python train.py --tie_embeddings=false --init_std_up=0.0262 --grad_clip=2.0
MLP neurons of a small language model. Each row is named by its layer, matrix (up: input weights) and neuron, and shows model dimensions 128-255. Each number is 500 + 50 x the weight over its row's rms, rounded and kept within 0 to 999. Numbers have three digits each.
A block is one neuron, or neurons of one layer that tend to fire together. After each block is what it responds to, as a language model described it from the Wikipedia text at the highest values.

L10.up255:481505455530532496510474604440491500564582555472459498451528430483498442485491375507551509574555478506471545411458520517509577541513527533454558527411484515469533490449584441499448428580425516500503434454479482497451554490448500376540524522471523518471527535514455449485383542495385523483554436622543480569491502541508527428532408479508509465564490369623552420612513506531503484400465
L10.up316:517443566511578535516452535511408507517527527482421569495532504509489471393509440474435441526386489437492457519467532419415574536468374494565495488442480548409527520580485593479583473583521494544537519514485549507489546492517566485541505419423542422495436564531516495594425525488513487537534536584496536477434578455525550521429464442548539564487450503487514449527511555538453455476535
L10.up326:493493489558555430552449596436455501555640514495472591517458542571555473558533419520620501494571385445472444483431477553441508429590448551478549448445497463503524472492524501541470587452457498519597443515519572545501416480496574388468513530551528423524496513445512477524487507459527444538524497597538458491458555511554449499445435515465433522464425560528522398497465535570459593498501
L10.up400:586610555556552535469507513515468521567455414436538499470514534469462484498469515439465565553518512476468473403458453528596549537519510560535507541525505502552586496566520566503457483529527603496470455573471545469518518446435443516565469518440452485495653529583497487505548509467476477457586557475505570506516429482474479539422552518536436516546575612528468567482438474572529516626512
L10.up551:436515468595506465498483506486486477532583406403524565525510513525521480514506510514440512488511537523465515454474423483410534491451439491569417470499579534486495425457463471507470441558433540481473458600544467505509530475513554464562446466569484477597466447540456541390509479493526500496564544535465569587560482499463429414369455522484557463465475506524564518496497487453477580562545
L10.up599:553489501581644444510539481504420579595528464567456498562558461433521514475551540516545485519437553519567461534385498562415437507505606544511478434519534485516419523443510578500477433555459532562492611568518544495458512443503454423468443423513545539517561519518443640466493522494433472492578482556526500471451473517467566476414405505511489532451476456435496490504457610511467453552464
L10.up823:504521500521454565458506524455550473577490412448527492397532462544497521563461494541522517449478439581423549531532536493431517522510439508461489504530541546448478545461505474462595471537478479520536457516462446471566512519554489508428455651467543454535557524497438549537408510506503509431522600482553559577553446520462538421420473459512486555529487446570631504499575584450439436491508
L10.up891:562460532453537442507487546514440435466428416439508575478480487463485466554450517503569500519489534554422485447457461473529462523550410450564454506531489609444494544477501410492470507606466461465578582524466513460556540577431460519566491425510326488489521412460482512407537475505521466471528487560533512530437596469499516391521498435495493516573496512516493545489515481407416509545637
Responds to: Number-anticipating tokens. Tokens right before an expected number: table pipe cells after labels like Majority or Turnout, month names in dates (on May 1), and about/of/age.

L2.up367:419457516450589554548474501470524526554513478413568526518426570502564495440500547482505570457432458424442410520486486501487503541496482536515494485692444503403483474489488568549561543522495419445522449521547542496556414513501530433551401484514426621489473421475545515512469458489454492456549455552525476523483582471510484442447437379444547548498489478461563530586571460538500446518522
L2.up388:490466608456486515526535460555539512518554525487476514456507551427621494505393430451486534385427506524595486472518521451479494485526529485507510390529530529462494508473491439488475585467443445525419575523494510423370455531487428471475581525505488505446495460546519428525543506536477411518442511498529553578407470620593520505548485535520491508531504492522416446558509453480430467580514
Responds to: Word stems and month names. Opening fragments of split words (oper-, serv-, Comm-, icip-) and month names after day numbers in dates, e.g. On 4 November.

L10.up217:519538542462531385514533456413557498452548477431424525445456536523503498438427500555541550490447505539569494518517488529489483554373557487527505562515575464516484489490437437432449543499512523482490524565386459443523512551542447535499370426465454470581448511533427486470500530474470496500540428449536507509436444465495564475465453619575439582466551446466589568547532435416550496491435
L10.up262:542606520525497451528524476568485452516461527532516506546530479447447492499560516478415445496417539495530547555461509484451509566531425505516487537418522496518531443517564458468460474511399504534580551510611485393539451504495449518451470510522451439499567397477492522443513514472489457545453488455515454531455423449487484443464507493589476510526416413548458523392610555528609425681553
L10.up291:564506540478525439486541537481524569468470482456433497439552534517604522478549495378521592464400498539485560601498412525415512516478429405537502452501520537530530462476601461443483498514505503460442507496525451456425466492459495559515533597541467451504588542465584501534557492529512570543471505446526407557470505461558428429510541505580444577514525539535486516545512524469512549456485
L10.up443:531476494490524475539532539491572470480432471534486444553540530547598551482498574490538433524437577550536445519430457427476454527486435563461485596464425466519511451469455459468502564501443437448558539454530524470544469524431397468490494457580490462496462520498487450519459498578424555450512473546453546484420564403469475420460450467531502507533459525474568411489549449484486510509488
L10.up548:555529429522417491505561431476566497571484487452388497478551470478586587543574528602506604497501483434567532494552429499471486562488514430513619530520484448483516497560493524522548562473480521451446392550550479496604479499493487501505427455529512447450582557541533442559451485405434480513444405534504523606449469475518450425587441635497511498474420475480547448461484593458541448522471
L10.up681:470556525500541555553435450609474483463495518425416502459465498524546440457563499413437574461373553564477623582496522596390403607461466477508532546531562444471541584520556536478495430552438419575471520481480495514606519467454475598504406506520435500494502604430492472479477569557518617599467488430420525592492477443507541525531485554486479503534460523498426444555525531519450480447511
L10.up898:565510634479432516512618402509503523431527557480501460544514585523523522502418548445523493522487520606416543615562588571539521560526496526428516538450494544406521542458542484494356484558524512519587523458464587541538575534429471522385465432497473455436513470458565447509418560469559566464494459527393497602455480532528555454578483495433495521491489439494511513536446460526485550517485
L10.up990:432548577530480453544518558464555527492528469515529462506478516580590531451499600555547531464495552515543473502473545491485389504531501487434522536480481502520510582407608541655544447546453412547477460526454631427501467504474480532485428460511435390570450581509439464562513482520399520531525492460519490578552422432463438512498459537500479493579461517452592511483521587512442489565481
Responds to: Clause-ending punctuation marks. Punctuation closing a complete clause before an elaboration, mainly colons, semicolons and commas (reasons:, response:, long;), plus compound hyphens and table pipes.

L7.up159:594577380575500569548438440414482450524508434554505546522583560536465387517454523460576440472464537526486457518523468498405554448561566453485472406594480503487410459572557463529487580434523522511501493412565561524512534453547604510490453505414496522464437486486437544533525538456532477556543563499493493468463472466545552453494449427467492531477507463493552419535532499474464584486495
L7.up208:469492436406549479485555463470455515415478607461561515479455518510550395468515483476537503506445369516508420531402577486546496482460530444385501549526635440422470551467539528517598505491487410507545499476451502458568512571490491530414462491537503429538458582554523483508483472579470511469513577453496542525465485543498530522503549548454515512466396515521490488473540518504426491500566
L7.up938:525550462452531510559497587417497510525459466498522525503540545463537417551497456491435474501436442426476526454535398427460499456508444476429505525463523446434549528462434486512510455518420423449488543481409487450555488542439570517485465414476512604490493456475476491597563551446607499459458545493438534456539626422545406492538472428474444523487551531589440560626612524457490473427500
L7.up1012:521484488508516489631554513503548492444506449514570499524547462483518544481460516414525552490548475465445496523446476420465591566453496458496562513532484522443529573513537522565520431496476547476374454434529534430491533542544492555484459553572505523533531563541521506522583469535417487458515509551468602491448496533495485549548499428536523495495544403444456474527567526480497583508541
Responds to: Letter W tokens. The letter w or W as a split word piece, mid-name or at word start: Crom-w-ell, Tut-w-iler, W-omen, w-ww, Sw-eden, plus a few other fragments.

L7.up290:504507421521447519515597497431402529428496586410473483425589467542412475504498480545414535501481520518482522544505506512475384593516491566511489450531452534449530514526465543553564500374510449496459505369481457520520538519480422535418511435426486531440549468522431527440471524422508488536512518461472539388478527410585457538498449478586563525473500507479581469548564497535528505483506
L7.up609:470482533508437543496507466484430503538518485522470471557525479543632477516562551451458456489529483476514475453500479478430514442477517478428483475509527631389587579517457537524496527521560417597478400448468546465580514530481500553437432467553487501431480606551488493573478485617605533563476506521467514471462481553529535470532440441440540422470458441409572464540527554527565517539537
L7.up769:515566521469520590475483426531489465492532486438482423497586526481393446495516522455479463498518525489465511544536478506491520521528435467452482581444508594413572525456507513545520487443489470576520453512551424593535500438447493492410461402449511443524543534401506555479563566531467570574471610537437507467454373413499430534520481485462480446547619484472513500474429477487469515532504
L7.up954:459462489524464542481466421467466411435505516539518533490564500528421540479466487491466473586514447532448484387509485500443544538521568453413484471493488475436526534555533436508506499527500386530519468479474402493408539497558597558452504566607499558429428436474437498618500499523456458504498494400577537416503447541506509464462524391463538431532423482592569516449490455542526487468469
Responds to: Comma after noun phrase. Commas directly after a completed noun phrase or place name in Wikipedia biography and geography prose, e.g. "University of California, Los Angeles", "Post, Texas", "in Liverpool, returning".

L7.up331:527482389553447584521629464561561462573534512604500485510440594535447524464479533522517369588427486473534474533455521457490477482508421439504511464529538448444588500385475580524580500483491486438601516567418484582530561459569458477429470547608533505505501433447534463501546437354557522574585404444519499493533435484518588506559509486455520544477413521452513455519473473359470474483581
L7.up419:486501430488443528523540467550520476471524436558477497484517437519457559513476571400522522403565516392377600460442470466465446515583502544444437446469479555501431565486409454479445488541549443450430407482447503533491493529490472590482548476524447498532537572555495464462522541435434467465497442567474490454465434547563476475562406447468431533479529464533513462536504405490443445537545
L7.up459:489418476522535567482475533434435414545514489524526540540470505600529390543483515542419542553547477446429488438480628465414556490526421434553508456517527499471492497373465457531519481499508580481507411523535491447457477534509585441465470517495492498463488499453437554565524464526498466375515539447504502540725505493532435523509469536538465549503541489501533526553539457445444469463617
L7.up927:398531505519508516525512583477420493460377599507489503442485487586505514486509497485464445470486464431524524489449472504470538509449556432489570467438432438518603424480425502500556530509495498505461527598499507516546531523565475462556472520519402526501474488463422461548484386500522633539489446447477546477507499440546494466468451425475445523565357615477548478537493470474538508580437
Responds to: Month names in dates. Month names inside dates, especially after "In" or "On" before a day or year (In May 2012, on September 19), plus year/day words.

L2.up161:584471456506468587526478428449495587567620616522469521481440482540557522512444542575431585538564469468455497499471556486472508524480511593575509476479395525497580547459500475452397498478495442444545578483553535473609457412520475514472461516453518446500465501447499531510465476485566511571519429495487554474414492490531445472527491458608606530553472517471536490461500512535489508402467
L2.up580:610531492472528506646467515576451524408545469472461446491473468621519550539455463555425557527504479634473561483568460485456495569486452519543471536546462554453537540464489453597474446430552476414498514555484528527542491445490500566482570543483457493527552540536497474445490487594452535516495476518486469455535452441553459495523486362610540578458478541493429423420480488574529450416503
Responds to: Clause-closing punctuation. Commas, closing parentheses, semicolons and closing quotes that end a phrase or parenthetical mid-sentence, e.g. "Creative Studies),", "football pitch,".

L10.up84:480481459440519509496463463458505424573512502452463472553480542519481430377485484466543496481430492497524509496505495520470574394578531542517513546474484433449564479524475471547546531514537452467492522587456488496556506453454548536530407466550417455535469510457537615488443568523560565402482549497631623502461483535594347542456528558567554513469504531481495496487502466571486546449458
L10.up335:460521412431416572472521495484517543605500464468515525508551465494536600541439508478533500491469449490557459462534460418480463493573501561550551510533505444543509535568509511494541551479517589551549496516524444555557501535430576539408473487409428497447420530541480547460506509385586498457474518568496539537521420582476455499478539563526567517475500557435573536499478478468473445407537
L10.up474:477436530450521526502501503487449466542431463489574475560508471591427402489508457423508510412498484527480575560512434465510579543474543513490441473563488548510467561438498438579422485528500535438486496563497498481503509562480482501613430484483516434431517494572534489505502496486524581528415467520506559529561473492548513441433435563622417564438508367533583562520445496478498540482429
L10.up559:461446390562562541588529540487517549526499535536556524567553494461449520569541549495524547438448513423463471484447548494505549534493548599562522575480516515550553479564546414529559465507406466575514485441577478540508502512410558442464428475542543514486382499590537490532458470469488564542555366591606484514504500495503490527410453478590423437479563513501524466536492448539454533460429
L10.up704:500493433597484473508486526496443462409501574447516548575522468431494466443513451570555419473440592596529492537554558451508503491530610462537527495474528522500538536492475670581421564506530534472464450527503578549523480449502536534492500527462500409443441587504449529482519496537545393458409512506506471452527521568584444542494517519520472535436440503611525384473515642498505493478483
L10.up707:511457553565662589427493493484510482582536464490530534497511477492529505418436481464665557513501470521458481474437554440545510521440502495521447480513462477470501477541447557500495521412524399566523489470527519475580476557453551534603415549516466521422435626438472444459492546545505516393427486433573617505475515472507552467468475545611480531491461468517525518406519433469392589430508
L10.up710:568569455498562550485393517459455551534607530463500580568559462556533422429478466542459543467474510434404433429452470510568502503449507554423479550488497546491462528477524449546431541458465408508516493497521625545569526548460537494478455500544553484562399484442479470446438504557520527433477522533577515453554560464446511559435508522550511489548592514496473497463556417543423527519459
L10.up838:515534510530472488503485530462597477481479580481487575553550451545480508489432448509485538471417481585541552559512567470433516529507455492480491411478413441459546539534509520493422436470493482540556457554443549428517510411476443488458425435566415557438517505577420598561501548514508512487512460374615497511495523608551363521450509519467494627522529503533455516527528540508509515447513
Responds to: Surname first fragment. The first piece of a surname split into word pieces, right after a first name in lists, tables or reviews, e.g., R in Richardson, St in Strickland, H in Hills.

L2.up620:554474517528507556490467493472462540500438460530445528562542580510449439433508483426532493385561598500403449575439499462617575486558532506501546526509537541472484535496555609556586517483503562581476486481548528456533492431412548525552424475510524431511458476515471513395480487540449401517482503517504487572512346428568501488486487468401513541470551555465572422499452485453430553496507
L2.up634:477495502538532505454499346454356481565479517511495501564467524493468467461615534584553465478450487497443440558424534487572576520473518504526455501410499525474518516507465527522526457417502525593513424496485568528513579494502449496588493535504521408546474551482565495456476416557542364469490468619516441507516523391558595596519527520533497382493482571503581567446511479626573485542535
Responds to: St- word-start fragment. Word-initial consonant-cluster pieces, mostly "St"/"st" opening a word, often starting a line or heading (State, Stephen, Structure), also pl, cl.